Part of a small language model's weights: vocabulary 32000, biases.
MLP neurons of a small language model. Each row is named by its layer, matrix (up: input weights) and neuron, and shows model dimensions 16-271. Each number is 128 + 24 x the weight over its row's rms, rounded and kept within 0 to 255. Numbers have three digits each.
After each neuron's rows, "fires on" lists the tokens most often at its 100 highest values on Wikipedia text that the model never trained on. A number after a token or word is its count.

L5.up767:118121137110163150119141108129120146150111176099130093155094126120127152140108123137134131082149118129136126159137098135154167144137087132106133110133093172128097142114162131150105104130131173088158120132125154148118121083131095113116155079162109116133168138113122130089128099149128115137127150160097121138107146111084103130107110134119089126103098105146114059112098138142103151119155117098123085058127128110140119172117158122132146162138200105106139147095157126155094167105095141116148129202128085108088125129127099144073118125147116118158118138077137137139106089162107148086135134108150163135142166153141139168100163164122153132108125127122146137125114113105127168124071104075145096120119140097182150165139130135110165146159114116144099126124111141143123149132092097
fires on: "F" 29, "'" 29, " F" 14, " Fin" 8, "f" 4

L5.up72:145128139131141175088154127075141139096104164076089128128172122123120116117132129140131104121151177172098150112156102093116141105129122156161164122167159159080139132120126161105139153136133105124107118170094106145134132089153145129155120117113126107144162141138123150146079137175121127093135148119135176106110149105094167087164117087128102080173201120107142095101152146165137126102129138145139146147117154150105136148104101162154159127128144151114132101099168147075094126129144118099154122139169114109137129117136142111111130122172088127116146112140126117133144117124117104074160147134182154142126130139080090138164096138125108123135110095117167116139119135129118158129144104145127087125095099131135097113151154123153149138145103126107166134132097151131149102120134163
fires on: " of" 28, " and" 18, " to" 10, "s" 6

L5.up1276:125117134137161150079122156118095141121148118127120157108143101108112143099123174127140141147154150124122160163104150107141135119103106107133163137085143077156154138122107087127117149148126114115103130146133119170104095108132097144101117112092125164134111113138165121104143143118180139138173140110114083155116106160153110140105115143147120104115089141110120098179100122146115112116099147125120151117130170133120149127147105131188150152118091126115125094117132101122112137165128105172114170090117134114187109113118176086150142117122154101086096149118137137164136112163137111121120113118119101111082142124148096124152143102165164137115125087118067130174118124102160138081121127133171134104123113121151156134096125162115150089112141119128130137126135151090102120144116122
fires on: " to" 21, " reached" 9, " that" 8, "o" 7, "kin" 6, " pan" 4

L5.up422:119142085136121111122082119117159143087109103164127192138141099138077124160103065143083131092129139174133163139136180160105129190146163123142076127114091134130133116109119102153122145100167114128136161132099117110115136122100165160103145141135118137158128153147142115176131107120145145157142139137126104166115148148124126139134123162112124117122144113136128107131149117088146090087085129120128127146125147137094147150084154143148072155150161126128080113112094173110168141099096138147099165128118119078131147156112158168138145154131100118103148177081142105170141164156105120148144111161141130094102089138116114116107143127119123123126125182141158157147143144136146137136131140124150100113144103140094173143123119094162136122107133125134078104136182068132127106141136155
fires on: " of" 63, " by" 17, " into" 6

L5.up549:114110142140105122115166123110150153111094172099137171165117105157130130117086182125122127132125113106130125141145133124106173159097164133138112146083125121124152081081099117092129127101144121128124099185130123116131127159165059119165129107110101168113106089110116128134153095134142183163122144107104063136138082114172103095132169190106137108104153108124145112117111144156112151127153161135154137119125108168145144110139114157147145140105104118115138126133115106145126127126169122128130101160141108117130131100129169172155117127177132121080106150152126126146113161129131078104123130133122120119086159069181116110167115147133154143105105167158126114123157135068142171166122117108105156136142119138112126130088136112089126088154104111133125134153136137173123122118142087
fires on: " that" 62, " same" 15, " That" 10

L15.up1238:096132143088098127117141153119134130143114134149128094150095161146126088136093123142133128184129106142107124125165150111112143145144162163106148115153117149117124121153139136128144114085139118108120097157104154097113129106089131110142123107115116121126147186138106112131111128168084119107116152114145112112096085111107125113142083089121133107129104131099133130099153138167162127133138159139105153127124074161140134121148169155089141173144138149113134068115106126108094169117119116101103113106115162115116170122105115108118112152099137134167140085133120135122114113143159099155081123147166119093149102123085125130112145115159137106137140137099165094152154102094137115117112155140095110164142157154101157113138186141141121142177121127079133166110150134119121130102112090
fires on: " of" 40, " to" 6, " against" 5, " between" 5

L7.up1431:101130113141140128116110171104144121104146092131125140078101160129160132100100093098175175111107141116096146114144135118115134110179130127093071130158130127105136101111111127116116181140143104131133139175122154121147139151123150105149136129138129093117165160116131144154134128182142127100139110141114127179111141106107129116132171117142101098100118136135128168145158097120094109097150093136133161113108136103120145116114118135151160139171120158152099166165149121078155112075138125103115120149098129122091137099120126121135097150101141149088164136100131088139131135166119104143105108120129127177171128133094112152134113083119134131165112128152106153121104155154138082134100193114153108096114140125129119096129141123169122122150135114141135103105134140092166164155123168
fires on: " of" 23, " by" 11, " in" 9, " for" 9, " to" 6, " included" 5

L5.up1739:127135114142133122113132171051129138127133110123147129107134123114133117121150146139095153161086103131133149127129142130160164126134133119170114122107150125130161080133133170151103089126126125164133134131134179117080138144149102150085126136117126127120119120130129119146145123162159119126119081136126136136148143117137130127125105109128186149148096103128101127157183115127128138127132098132153159113130174154130129111144100155112118154127118134095088194107103156119142095097146067097104143141110161134134114146090104108145138138124148089110069113105121114140162125107148105115107103081142096102147115151126141111107139107115153110127135127151122088085137105124138155122161159125163148157072078175122154104119084126153161129100144111107132176107130173132100094143166084
fires on: "\n" 91, " |" 9

L15.up1712:119129154107105139158131100109139145081171142107125064131136164125096151121114163093157132151116088157136121136128142136128125136164089133158127095172129119185112146201173157101135083128170117134141153146096119161070165136114117125135109129135105108072173155144091131162156174122118104138130124153108186109125155133176131105123117126158140105124145135143132138131100108101145124145140134145125180145138113133119119151123090076136120121105139173095128159150162098152147118094140125122149127165099169170140124153075174116093138144082161076145101131154102126107143097158136123122107175147091142098097141106086122094155126132113120127149127114169146120093156142106133075109120098129166121154165107105105121081126103141130131125139139125131103108124126126162109094142150120
fires on: " the" 68, " The" 6, " La" 4

L5.up1226:135121146117127157121137123127113137121114161099137139144125108119142153123111153160110124116126103143119089144129166158139157121123083153142157113111082123108073111139139108117106166135101150147105100095113121176127113174127127110134144146135133104144144134101103125170094116113111163091186101129147114098131113103140089137133112088118119121114133151119138121141131145128075126130105103103157127153137139140138095126128083098095094101107155142102113117166160115129140113160152164135143117141177112168139156132082156183106154114120112095165094134137128128136152115074172107118109122113130127162133112170099097118105156087108100149128082140149124108119156120178138072147113155164104138102129140090129146113138111107136133126138131143193136128115117153109163125105125100
fires on: " of" 39, "s" 14, " New" 8, " Total" 8, "'" 8

L5.up846:105127069154124124155120116139133140130123115127121092155163146098151104145126109103085130130159114146130126126143123130180134117132120077162095148106126150064128141115152136115080142072124126118157153134148181128110091099137104127095077121110114113147100131093129108141119122104144114091118120127120146113104125090116152145162109121117138153150150098097089141129155162152159111165069112148160127119154125156136127109186155140137116108103125163133176151115086135103075119138114186181081118141121119094115139138171127171143138159202082116112130125111157112109112138156166124147128172113117153093105121127123158118154153140113159114159158112158125116148094158099144088115139127140082087117141108193114124111074109170171133159091116112138144134123080137138118126136104098
fires on: "==" 73, "===" 21

L7.up1683:136092165119149109126117141147105150114086153130121118139183122112087118125152143114141142117187079169075134159150132158178159132090124090136140124150118146111113124125114172161144145090149113112117119105116170113179151170113132152132139125123115160139136121134096129136119113136117090122139102115111164130135120132179131139164126117135161110143125084133133124087138169147131107130116126129105149092125149138104083120192141100150099143129148104096057107174142161136133095140146118099175163092143138179137130145145141107087163142105098148097104153138136081110136129126124079153118152118104140144106118139151123190147114133092139131123099106139129100103187090158151151143099103117146125124134172145171108115123145130136113158153142126079143117088122123132145105143106142
fires on: " on" 16, " of" 14, " in" 13, " to" 13, " through" 9, " around" 6

L7.up688:118161104122110170156142116085099125098141151094098127156099149095125109169191119159162071127108129102120113098113118117101106064163143137132120130135124157155150104133061143118138142135146143066105137132142117121098084108113155115112137135133155109140104117099075128125119142161122118149130140130118114089116118099109184104113138162128169149166114098089104097105099112119114144160162144116124158158129159132125155080102124142135135156106129155148116115132131140140116121115097150142171153117163100113145132105119115087140119141135118112094160141130129143158160171072129175129088114142114124097139154110133148176126105119148113141168118126104143122121135151165114123133147154165090131125090158160136176133112147120136096133154111162134095114148154177107160131066128120
fires on: " of" 28, " to" 27, " against" 14, " from" 5, " with" 5, " than" 5

L5.up572:122143156120126179109130166120120146129152133164129116097114104127119132128139098101124119150139079167114146117121141166104130119103120146161150117107109112160157074139146160165140147138113141170138161147129152129111154165129106171156097128112087138147147114140145145130127171148140123168114106123157166131121104149177137152161114128097142154137104115123120088115163116153096101098100125171112156063113134152157132113107095134162126157161124131096132119153142153109150161121160080113169150138121160137090126134078109141106088127101117103144115112067100114089144125096139116094125081141117102136138157163136124138108128126116183153119120114123108132104110133106130168114126156141187119168104110136119149119130101086161145111130174121107131184131128121128128084131129082
fires on: "\n" 83, " |" 17

L5.up1443:113099096122135135108139161082060143109175132071154122111107137101112099114119116133143106138152128089087094105148146161114117083120113169176126137166164103155117164121115105137124107116087091117117104164088103140120141163156125125147136153112200132101114105133091111099113152123092108137080167115123139100149110126136161171117146136184146151125114106129150115135129116130127145145119148125111145093149116158104162109108132166144141160153148168097131139154127086118135137096107144113090126163183189116137150091117078146138148154170130126093145085156094084118146129159120169116122130142108138134136158123107111172168149132108135107110087137147124115120157097107110137134111146120122146110113132171147144148131121148119134120125064130148117137113103136078144116120140116
fires on: " than" 35, " from" 21, " to" 17, " with" 10, " as" 4, " Like" 4

L5.up1674:123127134049126100110110118124139142100146104110104095132138124094166124170122162094120095135126094090136168161127129118136094140145139162164114141152113168144130140135117146158117129106155139098115089120095150100143116192144119123134098151148142126073084136137090141126150175172123125116123135086133112117161121121158123170145113156124119097118123108160140098155125126113101144125110108114113122142148122155151110118106131108124147153140112122139113145179125143140140107138170141102129122159152100095165153123152133160107150142133121117068112122174127108139149076102179110145104109118131144143099106157130100131080130135112097115115094113181119108128153102134125101122131154151102128099099164124090125132100149149121150095092122132130126109108139142136119133084092108
fires on: " of" 45, " United" 6, " Ajax" 5

L7.up1647:121127116124144154123146139127130148143111134125112129162139087120096132154158133137094148123108114136137128080129184146138096053087113100093097113125140144117128115169131179146098135124141133125150136201159122125110118127128105146122167156140097096124151122169102101131152134157075082163096142105141116132105168099137125151112139155119121144113117110146115134149154128142120133154073155127124145123109111173134126100113134099167095148144124089155124169151158120111083109129129100152149133169113104138131151140092135160161126122142137078176144079131141127129113135092194151152091093125129156098167156134129144133153165118138138147102098116152139100134113151146068120162138085104150118142136133143126144103168094119118119124159140127107126116098137128110149118123123164
fires on: " not" 66, "," 7, " neither" 4, " either" 4, " never" 4

L7.up117:130142141103127110117106110108116147109136117122151093114123098144109137087160123141127107172067089179128130112100131077097112124104174148152178116143084140162092134155138129112152126098161165107091155127119167118129114096105134110113118084139087135151150153144147120141160119126142136080143101111130141111171116161128121101141130099130111099162138127141132152172132142136162131107171161096105099130118110127150101137114126155121149152123148162106083078129137126167148110146125121117118117123114142105087104162126103143136147149151129105147123172153120139124140128109121135143119178099089131114151140145124159087152117184143070142131093163103125120127189136145127145099137117082125151122155157168130098129146144117183139106119149144098147124119112111139079108108098132
fires on: " |" 42, " of" 9, ";" 5, " 18" 4

L5.up1462:131140128131141116151137138153131124144166115093182103150114149149130149143117130108148160130107116145173148155127106116133142146123118155120115094083101094127163130125132134115115102146126138107190126094125168104169116142068120157066092111130158127158112169120125099122108138096129148169139174134126138142073119129116152129150112142104126127155140148133140102136112117126084145117128147123103131152123113155147133106125138113099142069112154175130162099098108136107111155139088188095126161122133122143108101162152127079152116157087083151125136143153157101118129137125166126125159140108161111139132123136125148167096159130117168157116146120105138144126101118082137116098131131145113099145133129111173109149114146152140124139130116115153127151132116148152102090113095130
fires on: " of" 39, "==" 33, " ==" 6, " spent" 4

L5.up132:094152129120120089190094101115096164126124094141131130108151138150162118161172160147127146143157135099171136146123123146143164109156157126115118106136177136125079124116160129121132120108167154133146153133118106147145128118105151114085171141150125154152130125100117139159134066097099103128135123077087102135157107149131153127115094140148155119162126170142121128135133142110110097102116125113133095128115136169110114112114130107148155121135121105143107144157168109157144147145105154127138189072134137104142110162107099155149129122105080105128126081150117136147119112162121176091138105162148116131163097128152120128109153112152156152174115138121167086115155152129145110149138111124120171107094178153114146121131097144103112143146133107132094128121128124122124128145068078
fires on: "\"" 48, ".\"" 14, ")" 13, " |" 12

L7.up174:132098135120125122127123115112137116160153127108136135108104108145115104135132112149086142121158107113119146172103122089116142119147116108146144128141131108098131105131090091142113129140115095104106133145122162109097106159122170147140156078095146123158116133156140124125134139169085133113100097156109096126089136108072151102135138130138154127139109091143108093087115134152142159043143158128137127128139089144165116123092126117121150111116122122142125096143144142112149083112126108129138112116096174122076102126115131161118140161119140134163125114136138113105131148140132159162125134140132153127155110123136161122163112134130112128086136117110153081136146160153136148162117109132094099166103141136141124118121136071140145125134104125077147121101148166118145147121099152
fires on: " than" 23, " to" 19, " of" 18, " with" 12, " " 4, " by" 4

L5.up620:130128080079103132097117158140141134132115138113091126147092109126128124146136165146123118125081091138091156148125129104139182079127113123152104090118112146127100117150137133143129137087145144070112143118064108085171087174078123141145138183132161145144143098136137105151178170150125106128139120128120145134143148159124108160159133118158101119125128109132102121092113176134093140116112150119141131107186137082122153101145164086170112148105159133132103120097168167088137153145174117097121137134160118142154116129121111149122159167132147116129072150133127176106126149130128098127107158117128119149107101146157147139119122099118160132079138115127100128097116110137138129148117116144098133122135174159135126143132086152134180172105105107135139128118093134128129166141127146
fires on: " of" 52, " in" 24, " outside" 8, "," 6

L7.up330:112165131102191099099118107182145127120144090150096138140131094118151118131125116153127146148153089113134091191139123144111105151132122123140130171140088152114116119132113071143150151142108127110107152149128152125137080137125116112139085141118138178102095177100107157139091141102103151114147142109163147115119149160109143093145119137127120129123177147119135149127156100180104118147125122106134118137113111141107158141116108150110160159127154173144128128122110142115134155122140179152098107129166104138143127125121116155091075082153166130103129101189138091085125158155203097118141172134089147143130138170087132092135111088096158114141094113129160135119138135107133074090135152134109151100079138125112139099078127118146089141156098139136152113137139152144101078104107096
fires on: "-" 29, " of" 13, ":" 11, " with" 9, "’" 7, " |" 6

L7.up1594:088124150133094123104152124159145122105119111102119121153141150110143138151142122113076094131147142126087168103107158129162156072126133152150079162123147131091123114124117124132113127073166125101130162118121108097144124137124134152108103150148135127101153115126131073134118129123143102139125081134122164128125160095107092155174112100143157133150110098162145159130110126117164135125158126112096091097111074148126116079165111131126137110091148113140127154141132139099126140141105104129126123122080133121138126129120129085148160096114118139206148108084110155103141094114165150104131133148110156147134135168122148141122158157143122126090173120173144085136119124159111103098125127120148136135093169101136191094130087106102121116108106103121124143105126134110199131157127161
fires on: "\n" 60, " but" 8, "," 5

L5.up337:126168127144137184126156172129115154095149146155122137133167146113121142134139126093096080133180093147137143132088118152111129129071118140169159148133107140088138113137149137126139087147127119167126141158143180110109115189119158192159119118130103116132118104107147161116125155145134096192171087117148144122102113118144132138142120109080142137130098122129116143138170114153132102142081110160102151084123139148145156129167129086138165151168118121148124131123132171090174129062171098113146123132150131147101125105098140153103141128117145115115114123078066089079130153103112079115169104158109121154075169171122128141105104141128144152123103158131101106098116131098116147113133174130165127127100141143126152121115082103164169092097132100078146159137144102137114080135125106
fires on: "\n" 76, " |" 17

L7.up122:164141150136159111113135129120142107171146165062125127148128135124100136121148131062131142154120107085143117142132127141112120176113124157121126087112083148138183141129041097098150129095168122106129116134085115154131176109142100135119104089145109139158107166149107122136160104111079101107109138097127120099117137148138074118107131125121124113132132095158134107129122128151122138053145147087120087102154067149152144139133109106132161179089126146153105084127080122166156150136133100092133164110138156143107145114121150137116128144143123128111164153131135131135103126124144120116143106122060134166128129087123087135135105114163119098111139163125131091122114145109100113087178146107133123114089156143099111143129164102072117149100135131133170096151174095096150107147097150
fires on: " of" 32, " for" 11, "ing" 7, " by" 5

L15.up1187:130152157120144160118151135137132127096162103070141108133112143119094145135157143091120117167141090112126094108093120081131105100156123099087141097104181133140136131147103093110153136122149152121132155106111078154145139129175128161152131113148153167118114094130093159129124152101134153130078155128090140132109143129145096147157126136142081167118133135145116123124121129128156140190115132146066119135160112120107148117127143133124128134095120129097103175091156127125168143168088122141127109129111108122121154157114147128131101116154161123153141115134130146141135109173116167155092148170113152165058114176145138138104073138148127153145136104164096116134129102110132112119091107129133167176147131151094139126143125120086124163102103125152100097168133106148089125211127111
fires on: " the" 64, " and" 4, " early" 4

L7.up196:108158168096140113116153168149116180130173147156115127130148145150139120147117136116115124143137090155093125101107130124101136128128129161154109116114092097125152035159172123151150127141129114174114133126120125139135158160122096123141150124139090138154129108122150133166143138164150119162106078100157136106124134131175099131156108135114145161113136146100132118104203155154095108122095092150114138102130144212115130118102119113163140171173156144079145117145140132134154126139124131122123153093126145165120148069118145140115160139170131118120121113091087134110174116099126114142115079173129111118126158146153122107119149106125180153161135101126125116104088136118151111105124155135148146141102131152113168154138110093159156135132150102104143167127094119129108106137118128
fires on: "\n" 77, " |" 17, "==" 6

L5.up96:111116133066066142129108164103083158081134134143139130133104152088185109122117147126130092155108102209158107122099139103138161130133110144160105102122073177168124112114144079142156102100150059099130124149117136136098136162070111131137120100145125133119082144113175128110149134138160135099138095189138104074113104150121159128137126138160145128100112086136122125140125162123120111138110086117144105115129136135084102134096099141157092124143108101098134117092151148136111116163163086156108085167144144146157090156117106108141144169167096125129086116125100143094138170128110141098150128112128112149133126113132098109133155113091156173103097114116104101110110168113114126166165141109148150142125110151121120116132122132131131136106158132133156122175095150128156139153110164
fires on: " F" 22, " Air" 9, " 24" 8, " air" 6, " aircraft" 5

L5.up1383:141114141118137103150130157095124109131166099149142159122153159125132133140117115105179145113149139117118125120133101123173123132137119134105125118112121122156134124119108166108142153159103118133178134087133161134156114119097099139077104110151148125149157115061088092098139164146167125178137165145118110095102154075105124115106174115132170108164130123145125127142114117111131146162134089116129132120105142120120125130122126083121147095149150115108139132131147121112144120168089175137137117091132113094099099110124119082128178095139116132108177129127126149121137121127107153103114151155140118114114102148133133143116144140128141184158140081149070137116108134128110095113152109133156123109087119115115129116080108134169123126148161147099120148133098169127143088142121143
fires on: " that" 51, " of" 49

L7.up520:097142120150089131166141143114123124108136152143121133138107156104091128135147132140119142145141108105124136139186132100148145099103162140155115084158132154137111120141190158132158143097117198108115139130082131128106139129135128132099101150178155123138154094128112115135166122112142157146129115091137113085141168128123125107104096098124146137148123137140115099126081126164132160185103100153167180121112144119077131106120111103131099134094123126137128142134171131127159090142162130157126104122136081164105143126090142115112130182121099093175068120117123120155133139125068118137133141133159143102135125129077139106111130116163082153167121121069110121127098119169115122121148145104140132132094137105165114095145121136121109169103108120139097136113125106166108140108118096
fires on: " of" 23, " a" 18, " the" 14, ":" 12, " not" 8, "s" 7

L5.up1114:139148138104102151148139168169143136123120082164142117106099129101125130130157104121120131176130098147121145081081110148143144163093103124151140108112122146157189121150145147116129133118131097163140134175116165170150147132091127180082138128137125132105149131119154183128144140172148126155158131129121093098114122138143117147124156145115140128155104094140111143170158069148106109099101133116150154155120106103143147121148153134092180120155086119094143125110127151118149129158132114123138094106126123104115127136114132111113128111123134071149148104102092105075151121135109139142113081128137112100173117161130107150106192111115145150108138107122114136120102137129145135108129157135138164124108065117189136087117098094138148117123147101140167157098128077132135120139166113
fires on: "\n" 43, "---|---|---|---|" 28, " |" 18

L5.up26:098120116149105117126090146158154137126103077115126116120153107128099104114117099128080149088113088142118133143106135161137145123132143118075133099125114118152076130128123098121182134151132130148151118097104146156138170132138056115150123097121119164108112127129132133172127090125159148164114129132141111120131135174114119130161143144084107109159136108172148126112140116129126146126102119153169128125093137133133135124120084110132133128137140145123102136168152127122121104089110125173104091128106132093115154120086146155154100144120134088105120141109154140173115086151112132157102135141098114157107146134152159133146157156078107109116123175156138113128193133146098105115106164132191103123112108081118164144140112098141100118122114135129105133155148130140161130093115147
fires on: " of" 62, "General" 5, " early" 4

L7.up517:114127131123119139086139161149110097159194122138093094121143132123143158106091109126130141146126100104132125129157106079138153120113137151097104129149116160116124113180124094122088152084116131116096143111087143148140064134170130143105143156115127150129130159111080098182133136080059161121082121100141125149135140147137120141092168119175179114188111145147112088145116152140144136088109081133153106110137154127121138108144116125078082125123126114109117115141107126119149149141158158098130131145160113120160106117085069121100125118108126097084125155158159137121172136121140118160110080100113158129107114198103151121092105148151148148098099148138140132160160123104127118108134146118115141142125141098131129121118161168128122158094156173138097137164105126147085105084145112
fires on: " Al" 24, " |" 12, " D" 11, " H" 8, " Set" 5, " All" 4

L5.up1322:082192162089146118123162112134137106100117118163132138129125126127143076097159175111146176113102083125150120164114110133139141137094175145146141144142154163129165139079102150135153106106153096079104099093138159137111131133158134145132136127152114132154131104115127092138152079128141161141131121101069126137137134099134123132135057112123160176115117113139123131110132142129121150129112144112113141169118095132132152128119126164094130153158137107164074169142135115153098097164105109156138136131161089113112112142105177117148168143116151128158095114134096109106096144145108099146136151178118093128135121124141153129137088153134140119094133120163137144070104139151101114161109154105147106168106149095114116101150153090111150110107136136119128120122146094093141168152138137
fires on: " of" 40, " =" 14, " –" 8, " -" 6, " through" 4, ":" 4

L7.up1720:151149130162092116145082106096152080137172138119071127110156116149100137107192152119080161126145108097140161157161124161112109093156149142117134136142150113149118112075127129156130130091154156129126118138103104120111123151107199093141108125105118140114112143098093166142111122134100103187168130098173098160110113161151115113111135119151086114125135111128140145146124138089128123172136092132146125111134112136154127127106121112106196131147157110134114140103130136086114135089141140069146114099110136101166131131150122115144144136136106170075129132148105087106151136164155148081120131129135081133114137049101126109131106105132119111151095139146093103096131142134106128132151122110099099115127122133114109153121157099128122100167120160101168096108073117112152132129121153
fires on: " |" 76, "all" 7, "\"" 6, " medal" 5

L5.up1074:102173101125121129131123179078138146091172135188152101176123144113099136115136112117123079113126074111098115142113150137137083120178135116071128161130098165126099173129088120130123113159128125087151122137124159136094124136111127145177153119093129131143145124157145115141141129131168118084128114117149134140147108137156117121155150168124144076115160162134130160166130161119128137109159146126135106146137182113113158118120122138150132165109159125124108128150094111093142096093140129123125128128158155125101107113114126153101106123120144064136134114142120147128146137182134092105118131107131094114141133153097136108143109132138098181129129173151101115137211106112094152120107156146113119143154143095175134096121145131152114109103151124135135114176120130128125095131084141
fires on: " of" 55, " 2" 16, " after" 7

L15.up840:117131124080144137161123086091115165110139110136113103114109137136148143115066168092152155113111090143084130073134143114094127147133139140098153089117121141132139126111105122147138133151151103103125129140105119175137142138163133137120106154108087117136161125111122177135145158197124117132174102140136120147152146141152122127092086114145086102111121104135103084124113141109152085081157161123136110128144120151129144108120125110162101159124106141142099089138156132170133095143098161145088134116092122110132109127087150136120134155157129150093152132132136160103118163146130141140137168166120144115151085100175097128123144152108125135111133147145125149092145137139131144098191112124129135104113121154115125126131130099133130123140143102085131109107209141071157157126101139
fires on: " of" 23, " with" 20, " for" 7, " in" 6, " into" 4

L5.up1329:149080141121133131117197140127168126156109133142154110147160152141110096126155107145171143108149128168128166153126124153144139105098101091162143117142139156134096118120128135150135101069161126139137137130113129085136100130134117115160139138144093124133120140128110122113137176189144110113141111202139142123118111113136130161167114142126149096132110134088151123145157114162129140104103132084102107107161124160108117107099135138114108178132124122151093111139124136127128127147189109138117155097161109129113106129114149117094164172121126091140112120122145137150113136097143132100092123132130157165085120134148138149135147104117123150126127118156131118155139116148140107145117141138148114144142177142156140143113147169161146174139139087139099134117113152145116141138116137
fires on: " to" 18, " on" 16, " –" 9, " around" 6, " near" 6, " at" 6

L5.up888:102133144116114113092134123129089129134106118072128166164147119104135126098079149148143117118157123113162106139119125123117096096158144134162112110135132129138171090106131161145115115113128141089101126142134131155096137124153090117124178156084094080123125139114145100138119135175111085148102151143117112141156115118142121114114138110141167107145142111142170108067148147142160145162102105140102109091101155115140114117124146117126124162101140124134108165134115122145130089147106177121153133130109136109159170055114174138110121172098140109116155102166151116153127107119146132118135128126104134131155105155184105128109084163139131095144093141083108095153117124153107116126119098135126129142125183181145133169142131077116103129136153145162111110111137150117111101115097118
fires on: " known" 14, " as" 13, " like" 9, " called" 7, " named" 7, " to" 6

L7.up1659:103133137132124092118116109124088110150113128160141146134124117140113118117152111189148127145126085130099118114120087135117130123098171156131150127137135147182092119140128084131090122134142129101107091142141116165142139117173117147111111106084119151148130148144089130147101147140125129076129119110127098102197129095087100153180135159127188104143154110160139135124158126136167162124113116107159134087142135136133140113155153127088164127111185173081109134121195144140124138128123143101127146161097159146121122110097107095133144147129157127119152086107132147149135131136119094136121115116135072157163140137161156079085130120115126098147130113129136150118168079101116154123168090132182124120134118132137164103102136075179141162123109155159072142173124131145155125110114079
fires on: " of" 70, " early" 10, " as" 8

L5.up1523:097130097130120124085105117120105106133123181091156159139156146138159164108159148148158132131141141118154106123092138073128115145116112128149115118164173133122162107127142176124150145131155161082138092198134140123105147147138178118145098130130140057133090124093142107123119123147131084085148094160112142114087160151124098153126138114140117158128139123105131122109145148148133150140134126111146150099127131136110099133132118138133114104121108140152179135136145125105151064107119157115087126123173130153065114151138107152142107133156173140131131129126115117110125133143119146136145138105149147169102157119096154133140070089126084085096121123132108124110089151127091137117143106155181137139089148161146163151107108131156145162143090133177130081159114114120144105171121136
fires on: "." 33, " of" 26, " with" 8, " to" 6, " from" 5

L5.up739:107130130173111151143110097119097123094112151136125120154115100166140130156155118157096161111175115156184119149149140156180167118189146122117095141098175111126129139149105146110121125128178121132112120156145074131102107155120125122129131091120181158108143147116139129100104093144079106081078115112134113105127116182104146166114120082175123113159084163113142157160128152125149139115157183162074117120145136115122114098091093125130135140114121108145100095126073163109128120116120111137157153096126132117114140122154093151152104083065101113153125063078114119141108141127136108097147113157097108140105139114119160106137143145120154156160148138145131099144127119153140132155142143133129148143108134154109063131161168084160106128145125107114133156135103127122108115138141097
fires on: ")" 39, " |" 21, "\"" 13, ")," 7, "\")" 6

L7.up110:116128091118136125156152093157090114141160095131116176155106151114130110125144100132119122129111149119097109129120142114102087102139160121134099120114133173118077137147090135095141130102133144122123118176116110109106143169174147134158145135140134094140109112121119112125144065159123131135153128121053125155124132124109153118144135129178120146146117066130166149096125126141149108165150122120130112115126144163133105124122113147125164135115145168145056096136174100121135115115105146129083126135119145118141115068147127093121103130146150130157147114139112108182155111125109114150098109157145147173121110112151155138115091111075131154123128113124131110136135131112132131125085142134110144085131149148140141087109104074152129133155083162155118107114125128127135125069070136
fires on: " than" 22, " with" 19, " from" 15, " of" 14, " as" 12, " to" 12

L7.up810:110136111106138126183103135123126128161202155094098129096123134100173166124186121154141149141141098078117131147113134145159120102150183134132086122092132145160131147133096146133177166117125179199104135181142157142134118098137161114131079148131152109120148123110107141153175079140120128161151096136091139143133126134111089118117121128109087109097133115125069156127076108083127080146106105152172137134121149102136152100125099123098165124108147122175149169109143156138095119112148119126126160121131133112159090110140143125142106131129073162137115093128081132113121119148162152103143111108114119122089120099131118137092133118120126137160151150101134150158117107118134093131137112139099143108091133137153111132092123104125113115150165092130123143131122124126124091154136137
fires on: " |" 52, "\"" 19, ")" 18, ".\"" 4

L5.up248:109130105128107134141148111152139085102178157088123145124142132177187106126142138142147160121152128136131110138125144122145128120189149139137102177127138136148100147107141124134055082083137130139117148143178143162162097143132101114086104145099163130118148149092151151171097142131108129122132173130118097113103131122136090103182129104152103170118173115110103155131130134134174091142119102166098124146123176130129124128131132098154133139131132133159113113126126097078124070115138142108162089103106113107145138156137106135113132159119079113107134095089160132135143123133099129118103119144129132157142109129112145128134173137119128075167109101092105152093154135116162135119110178150118131155132100140114159105093130130129132144121136127125142153117093118071121101129120103
fires on: "==" 24, "===" 19, " He" 10, " With" 7, "He" 5, " he" 5

L5.up805:138130144134092120089095100119106057138120141105121110098128115103121152138126122148168114123147111150114125129146119132191161144146095142134106108144137149101102106104174169139111135163097087086114131123120133148124115128175107121136131100144116116124139128148121146108116132146139115095145128179147125100127151145169120134120137161128167111097192093111158084100137174142114144144118091134143110105090104104082132098111101112127149132105155114092162119103178180092129156132122100064116118145153136156104127126135143167129101119164101136123131177161115093148163141146089145079135101121110129145153103129122129122111095134104127160123124111122144144160137161136079152138098106082159143105138120143164121157094087139137097120113100167146127134136104136094134136153129129
fires on: " F" 31, " of" 18, " aircraft" 10